MLP neurons of a small language model. Each row is named by its layer, matrix (down: output weights) and neuron, and shows model dimensions 261-388. Each number is 128 + 32 x the weight over its row's rms, rounded and kept within 0 to 255. Numbers have three digits each.
A block is one neuron, or neurons of one layer that tend to fire together. After each block is what it responds to, as a language model described it from the Wikipedia text at the highest values.

L2.down472:063118147148130141181136098153138140144150094101117088163145144104106114107151140193132146164095145176145160141159107078146113149128116178153122158084135128163128075153116124146194140143110094125119116132177121091116163095084123130150102114148084117141118131140106133107144117101106179145131147115133124095156152099141069150126102148110212138114099098142151139117136094130150146087135
L2.down1274:174127153193145160077047141136159102154108108131152108125146140126135140137124149170122150141125109127168174159113145091113126117125114144170167148133059081142097122153128090124110187138163105194153099130139112117120182081085149124162077131082137164114107150134119136076215154092157130122117174116155112095068120143152059123152138140151191102037149052141130111085071116142120131129120
Description: Paragraph-opening "In". Mostly "In" opening a new paragraph before a year or phrase (In 2016, In addition); also table-header words and span verbs like lasted, runs.

L3.down511:133153126152208109131147149159108105116101157166119075115117105120132135134141125147162088098060158048165112144175115063169076143137161186160127203085078099125109154140111098165132156090149106125156124132118107147104121148110101137162126148146166125119144132160148153161214136079179111110161053104168135153134078086139138091136140140101159132093136129152136063194107145142105156199126
L3.down793:113066144139139085107106108156148137080119158121120102169135163087129171120145089122146128123144145130151101144134175129133114140124133136129134137077099081083134155161060160141169159046055145101083126103178139129159090140088173122110155111117127126157111140148092107104135126081064149116077112128078116102113142180114125152151114139110204112105101167124147096052212123108145131145067
L3.down1044:168048114191103133143148105117135151137154150173110152117143103072172144132112112097097103151087150098137108207142151121124047178097134157090129096096071103141094092165109108149159106070042127170154140104138139120153143141097129131083135140127186083115099106124114134122190126104133185160135132051084109175067115153204130092117092106153143122154094154109129166164155116126169154105127
L3.down1141:192103133158106058175057168143164129121121123149084083072127164123123116054109212109097171144104154163112068098149155108125143101109101169088162126109092137166088156230072124138119128099123121097111151144135083104134138135117164156094141177136137081166131097148125094155115139144108135133124182049045141187172139164110105131147061127093132093140167132114143139146117085174165114141155
Description: Preposition "in", sentence-initial. The word "in" as a preposition, most strongly as "In" opening a new sentence or paragraph ("In 2002", "In general", "In the following").

L2.down295:155202117098121129139109150090104138072126118094139100135112084086151155160150187128170101132161109109124109124137122083103089035197122157134146183124115111128126028149153103121150115036144115126137124164104167184107129156170065163092103203157086121162129152139101184055155117117164170126201110125077102164171165127147145159102112177138150108019179164128120166153130138115103127151161
L2.down464:117153129081143091132106164129111157083191134129137156094123134139121150097172159109094127131102105063143073095158072135135122101147083115106123134108117159142151087191167092161153140041171127101160119176145131102102079160163081152109162110172137100146136161173107171107141118176192133138125090093119123124106144130125142210093171212111164160070149129133110151089168168132140117148132
Description: Words inside multiword names. Capitalized nouns and modifiers within multiword names of organizations, places or categories, e.g. Bhartiya Janta Party, Lahore High Court, San Andreas Fault; also some code tokens.

L5.down283:076116158163156095102114140092131168140088204111106131127115078127147108160076193177139133168165092207191100079122130121135122120125142110089080129157204094136118140124071103160171123133141152106103174162091119170125126114133095131090070171175105159175158133125177113154084131174149200132153142172160094040076111145174117108160167033145109072129135085170141120175107132155149151150088
L5.down383:148178156078119142104132126118138061147120127139155107157117104142091115112106135114227160152179028136100084115123138145155104138108147123131100093214140147126089158117105101050067153022134113106098117107140110142122129106057174179130136137144122106133127168120128137145142121124153120128163070126122158167090119116159145129163119126132074158131099095128148127159119121170191172195179
L5.down396:117121182116069126110125111057136075119147210116111107083124133142122128122156083128176156148153165185144173161087113154174148154109144112173080116115147083152099101153103137135164041118089146137107146143107113132134194160129133119111150139131110153141128054084193110091127123103117117118132138165109077125088142105140168180118136075101119135145171166095079118092123153145160083090127
L5.down582:159092184124138132104120148124140119065123085123179136167135107134120114165148117125176159079112138153153099121163128199116140105130102162117121105100149127012141165106109148131100182161175126030105104104139131125168177095140165154175107091124152086131137153192148152110138122069157136165124122150118129113184110093158104133118089134111150137128122130107162121118142103108173138154102
L5.down642:064163166102123148132167106063174052130197105135114131140134103113139139112086111105178144122130101170154052091141124155130133169099133120168092110059136096146059132168095139137109085140044131144130161122086152136087245123091199116070183132140121153158140084118208155093102130128159147125149126130146109171087083120150148162129104090111092170181121152097113181091149150168130158118157
L5.down859:131176157119187099077149170136131098074122134088105102157146123147152080084123154139186134133094162132115147171169170117145174028140141135148069113096117141086121147122156177123116169146124131093111123102120108140148191150188083126148139146073198071170130103138084126255153163113119116078110134174170103103069128091124100064133070133123068114154182107118119133165087174094122134118134
L5.down945:144148133161126091111135088105110148156121200080132100124120144106119067101057228125089135137115141111158154133082145124082126088137175201142059133160175141149142128138165132159122124080085103107163146126083119158151184134173084137122070171121135115076150117164096161158138215183124122123099123165149108169111098119160100096164142187133048116116139077164098129141093154141130166087136
L5.down1066:130090132141130128160165103169149137096040140136122153173147113124131128121105048086137163153139159161142096173128143188123119167036124142130178121131136116159087146132159084123108162114152131134140117080094122154120164118166085133129024164107144094129081121173121135121101195130117223189128135095171213121093075165136071123077115137154207119144151108132143123130120092129136114119176
Description: Word after "the". The first token of a name, title or noun right after "the"/"The", such as The Baltimore Sun, The Tonight Show, the Washington Post.

L5.down80:121125109130146127186115152130082153107090173114112128116090136092067156065107154131105142110132132106144114096112167159072131086113138183126110142156131181154099115101161126068099130094158131187122158150081099160117112098120078130159161151101120129157125123116132175140109135129066061130170109098126129144073151128143091096134134144181000142112152113178119064154141152106136113172114
L5.down348:177101137079146082056124134096118098131142097088141093124102168095111145081114141148158158116104120116098069166083114116150149093070146118100138224148128091173089146168126117155133138133147105119108104159120095168171050115087072137112185212111113171109161103161083172207138089152122103128159156113149169150116116065095105115146114191121086138134134127204164054109105130140069123158153
L5.down445:123212158142140129126132178135109126168091177129149150095153128142111118164112092149180090152148116162117206118146150127097103123094136126129104116170120110156129095119137135088117098112173126083169129128169139152089131061126109147142104132081135137144110056120127132128136077131136147131142116098130162073067144174120126100166133132149140119100140073152109061177073202130175149142132
L5.down450:172129116087091131130113128133125114091147046060077080103138150112115156173097113136118135106130129121103170078111162147158159118123179130156092184151097124081124159174121119159121147184111092135135141214154093140111087175183052121149134139076100072144089134153105105175151117163123159068132146168121145113141111142052133113142154087174058138094114164132183086132018127114092114130130
L5.down572:153144086138064114106114169176160168129139100140129111150148123149117168116079138161107121156160125108123181164138181112137078113099129120167110149105118098114111137166149123111118125157093061155141138077135122092098125125169104095159107147050136128128064128132123119085138098172141127116159167124153120084111097035081112089140143070220081093086185140178148096170129116074091071163130
L5.down1023:092117083178090103129159167107161174174095154162170093149160112117094134071081123131144136132095127144131122202137171139116105144191122107176157155147103104130129107118093085112116116127140116182156128073157116130097110067104165126131087089113159091157109112107152123104107109139126097174097153117114102158079101102146081159093118123181112115160165112120093134137163127097160117139149
L5.down1081:171127078119137087153105126149124140138073154105116165116135131094082133111111163194112175125183157119169103135127094135175173134100113132114113146178131146133092148120170105109096143113150181124184136134046168133179068058076156144159134143135154115159138120138150153119087158118091056176104129134160165111136164110108094146139147150155126151170147081109103114088134117086149144115143
L5.down1147:114037113204129129142133192116207123169121122130141154082149140131180195107050136084125156169101151132129139166121109112157097113115126100147139150047121107149124126147121111173113147139152136166134102113163085136106088094184143147139092127110087193093119138113174128117164114127075111126129093147109070149089130061131104102146097034236131037069149113166121156108145166134146090138184
Description: Proper-name final word. The last word completing a multi-word proper name, often a head noun like University, Party, Association, Foundation or a closing quote, e.g. Harvard University.

L5.down41:118077167172163100123120157168132149131114160152124147099141118118098139143125088137126079135129151092121094160170090140067099108123151153099143117051101126106139107134133158124145132124168182070161101103105117173105110147107128119152145186112227196013114113139124150157187110113116159157100163091090160112162090128126113104173104093156154117051140126100081091149143088124143135155128
L5.down92:163088112127118087135090167147127118120137143155098120145138099035095117166083107140161089121212150095151162118212126119105119125152187131143150151143169166115099123162161077123171119171141108098153134123113119148150111113142125108172118164097216109073146149121133160175152168076123149168170139068057152114156122141102097125131136112147145174090167099120120141119099119126167131197144
L5.down220:157143158155126128153141122102159118100150126060108142093100130100176102113157146105093131128199188142178117156081140118169173156146127114103085092164031126168103117100181121088132120100086100123176116072108122105126123074202120147150092131129149159109039189139108124136116148123108173173160135120174166169164095139135147164117126121133159108181123104136096141149159130096082134108103
L5.down247:137147115134193126059172219161128095182112103102149188036136125117141127099107117089117065136106145122100086106156111146166122066128111054090125113085052129122092143118176124127114181117094138086114134116124130092132143140120133203207129098123167094151107065146109157173137127149105127115190123116159095119152125069142169101119076127129107126097125101157091095130130098118130126087155
L5.down630:143094134150121172117143178145182130080133125099176195148100127080091122098088101153124137098087120131190104052178192109126041062155126170142103124130186110122123129074085143145114149124166151071123146110160148121115106164102093083147133104172097134137121131121052117127123130184140026112130135141142094162123127132131114198174103135120089129102144118143117105074178155084130164149168
L5.down717:120106164143156150146140111175181172104115103138116193135126179132112138141115131130106099150077142126129150089158118158192080111092109151143138176120108126084119113156138183104148166131141133110113142104098126130122134123200142108150112096152107132143137126132150157083103161113143131180142120097061195196095136134124082122124129098127039145097096092083084156157176134110145101123096
L5.down889:181081106158138140161117141085185108115149161104045118069120188128185106098139122126056104116129129169162153157112094128113132169148134106119095087142152178134072134140193105110113146136114118136162164133130167170118109099177116127100101173133126080090134127105113113106144154151135000170132129171150117114165078131122166162118103169176106113164142137157127170119126135076153157109099
L5.down1041:152131150103112165158097125116114124158147107138110137110138129126147185190124079169166125141147150094151159132198136127192151118125174107149107115105144166156131174128189160146072154149126137097117127121101143139162134119097135168118097157120183111142122158103094155136151126076113169150164111149139161144209073104097131137111132166116200200165141143101130173057135114119142100133136
Description: Start of quoted text. First token or word piece just after an opening quotation mark, as in "in|vestigation", "d|iverse", "g|ung-ho"; more weakly, tokens after brackets or line starts.

L3.down788:149057136101135119150152162124123116101107136174149149188120133130147150138111111059127116112129138132144154080159156158086112114095141113148148102097136157074152132181150143206132174154170135193097111156150132149119150170093135118130145114123115133109100134066186165113141124143118122118132145080167184117181156187162132155093069126130218154154125132131140151084128189148113119125192
L3.down1073:173176141072144109161121101123115110172248155125132112129116082131130125167143127143107138092135138140103137122115120228135098076141108118114108129086109115137160157125115157105102143144182122108164119152147135078115115165162082076141146119136147187120192085144096123143154129103151088132088137127136137165145184050102131151078158202142145101171126125140146146112134158138079160174158
L3.down1143:115116132114145156126121152185118118080122182064111153195145156060072123134122081200152197155126118137111137164141128076108117046137127121154139091129117122122108140097159062107098168155084120158090131139123155095123171122075133112178145112162120127142070123123116202102190111130121074159160147073160130165097128138133040128194134124116140128128142135132129176144112165176128105129145
L3.down1250:074185141104148113062200134142142143105181172107151102155110097126122106054148125159127166125205135097133134150122106102120104157193096088077056126128122117157121164091115136150111136178148153092123133128172132080151177099116143114170089094143122149154129149079104127116103133104128102151150171109141122155127173137111159150121083137112131107127147133108110089090197114083076137124113
Description: Title-cased name words. Capitalized words in the middle of multiword titles and proper names, mostly song titles in quotes, e.g. Gentle on My Mind, Awami League, Tower Mode.

L2.down489:114213162109098139103132118121075102140214108102150094027108132127102117144132166120068157120123137104083126155111153164133077113137088132148104065136066132143138124039120151115162144144188150113195136160182113095138175131162139115187107084140123107144140075129118107099097124152120104126100125109141140099153176076096143115110097173130121129138100148075124109136190113097147165128094
L2.down673:186131144113061106076143098139095134103122105158152107130122092130145121170142134109100138069097136113080188144123122219109131127164116131094128128127137111169166140192143101099129115121146133169131116120166144103172158145075122137128056168119183110112142120139175058132099139137094131151158156036150154165147097083156139128120112149180150097098061138147123136104163074153114147119141
Description: Words inside titles. Content words inside song, album, film or book titles in music and entertainment articles, e.g. Heart, Time, Please, Juliet.

L3.down845:145123126136151057095156138101121148181100103137087150189111069143123159123151067164061128116147126122128128166075056134177124138088161153101141096134085062134133130202123140133134118121092135098088125102143114141129149106057156167152137099137132099166113124120131127057128128170190189172148037126108128182151083181139176088176096160212136113101129115137126139046111109179115123149138
L3.down960:100191122110136103149100194108098118156129121116138117170112149188121167106144150093107205135210133173150073135106114120154182111083126122152119159201127147111132149144127128144102134176131160086104121126104081106161166092121124137117158114176089101158107155123123151130136128170117110173127117138091143146130102172128132097110120113163108114167145140131137074090128131134181151139124
L3.down1102:187095128142132108128129098085106099172118116112121132137128082149129122083115135122100142158130124058135136105122138099191123120183149166134160191120133161156108121128187103092145124106148122087067123116052116145132140074148153202140138137133149107118109155101131158163125135113139191144188118111071132212221019188156108115091099121121160096109113145128127143151119083100150122102109
L3.down1254:159092121069122145113142128132133176153157181118195081084107158098126127099147177149157130072121122115119110099145124146128122123153116122110081100090143100122186148064082144095099056136120147082131142169131112059194079135065149111131134117124107166099114162129133178105108149156116072146099137147182118070080130135092165172142123141163147098199118074124141103101194152115137129154089
Description: Final token of multi-word names. The last word or word-piece completing a multi-token proper name, mostly organization heads like Company, Authority, Motors, also surname/place endings (Thorn-burgh, Charlotten-burg).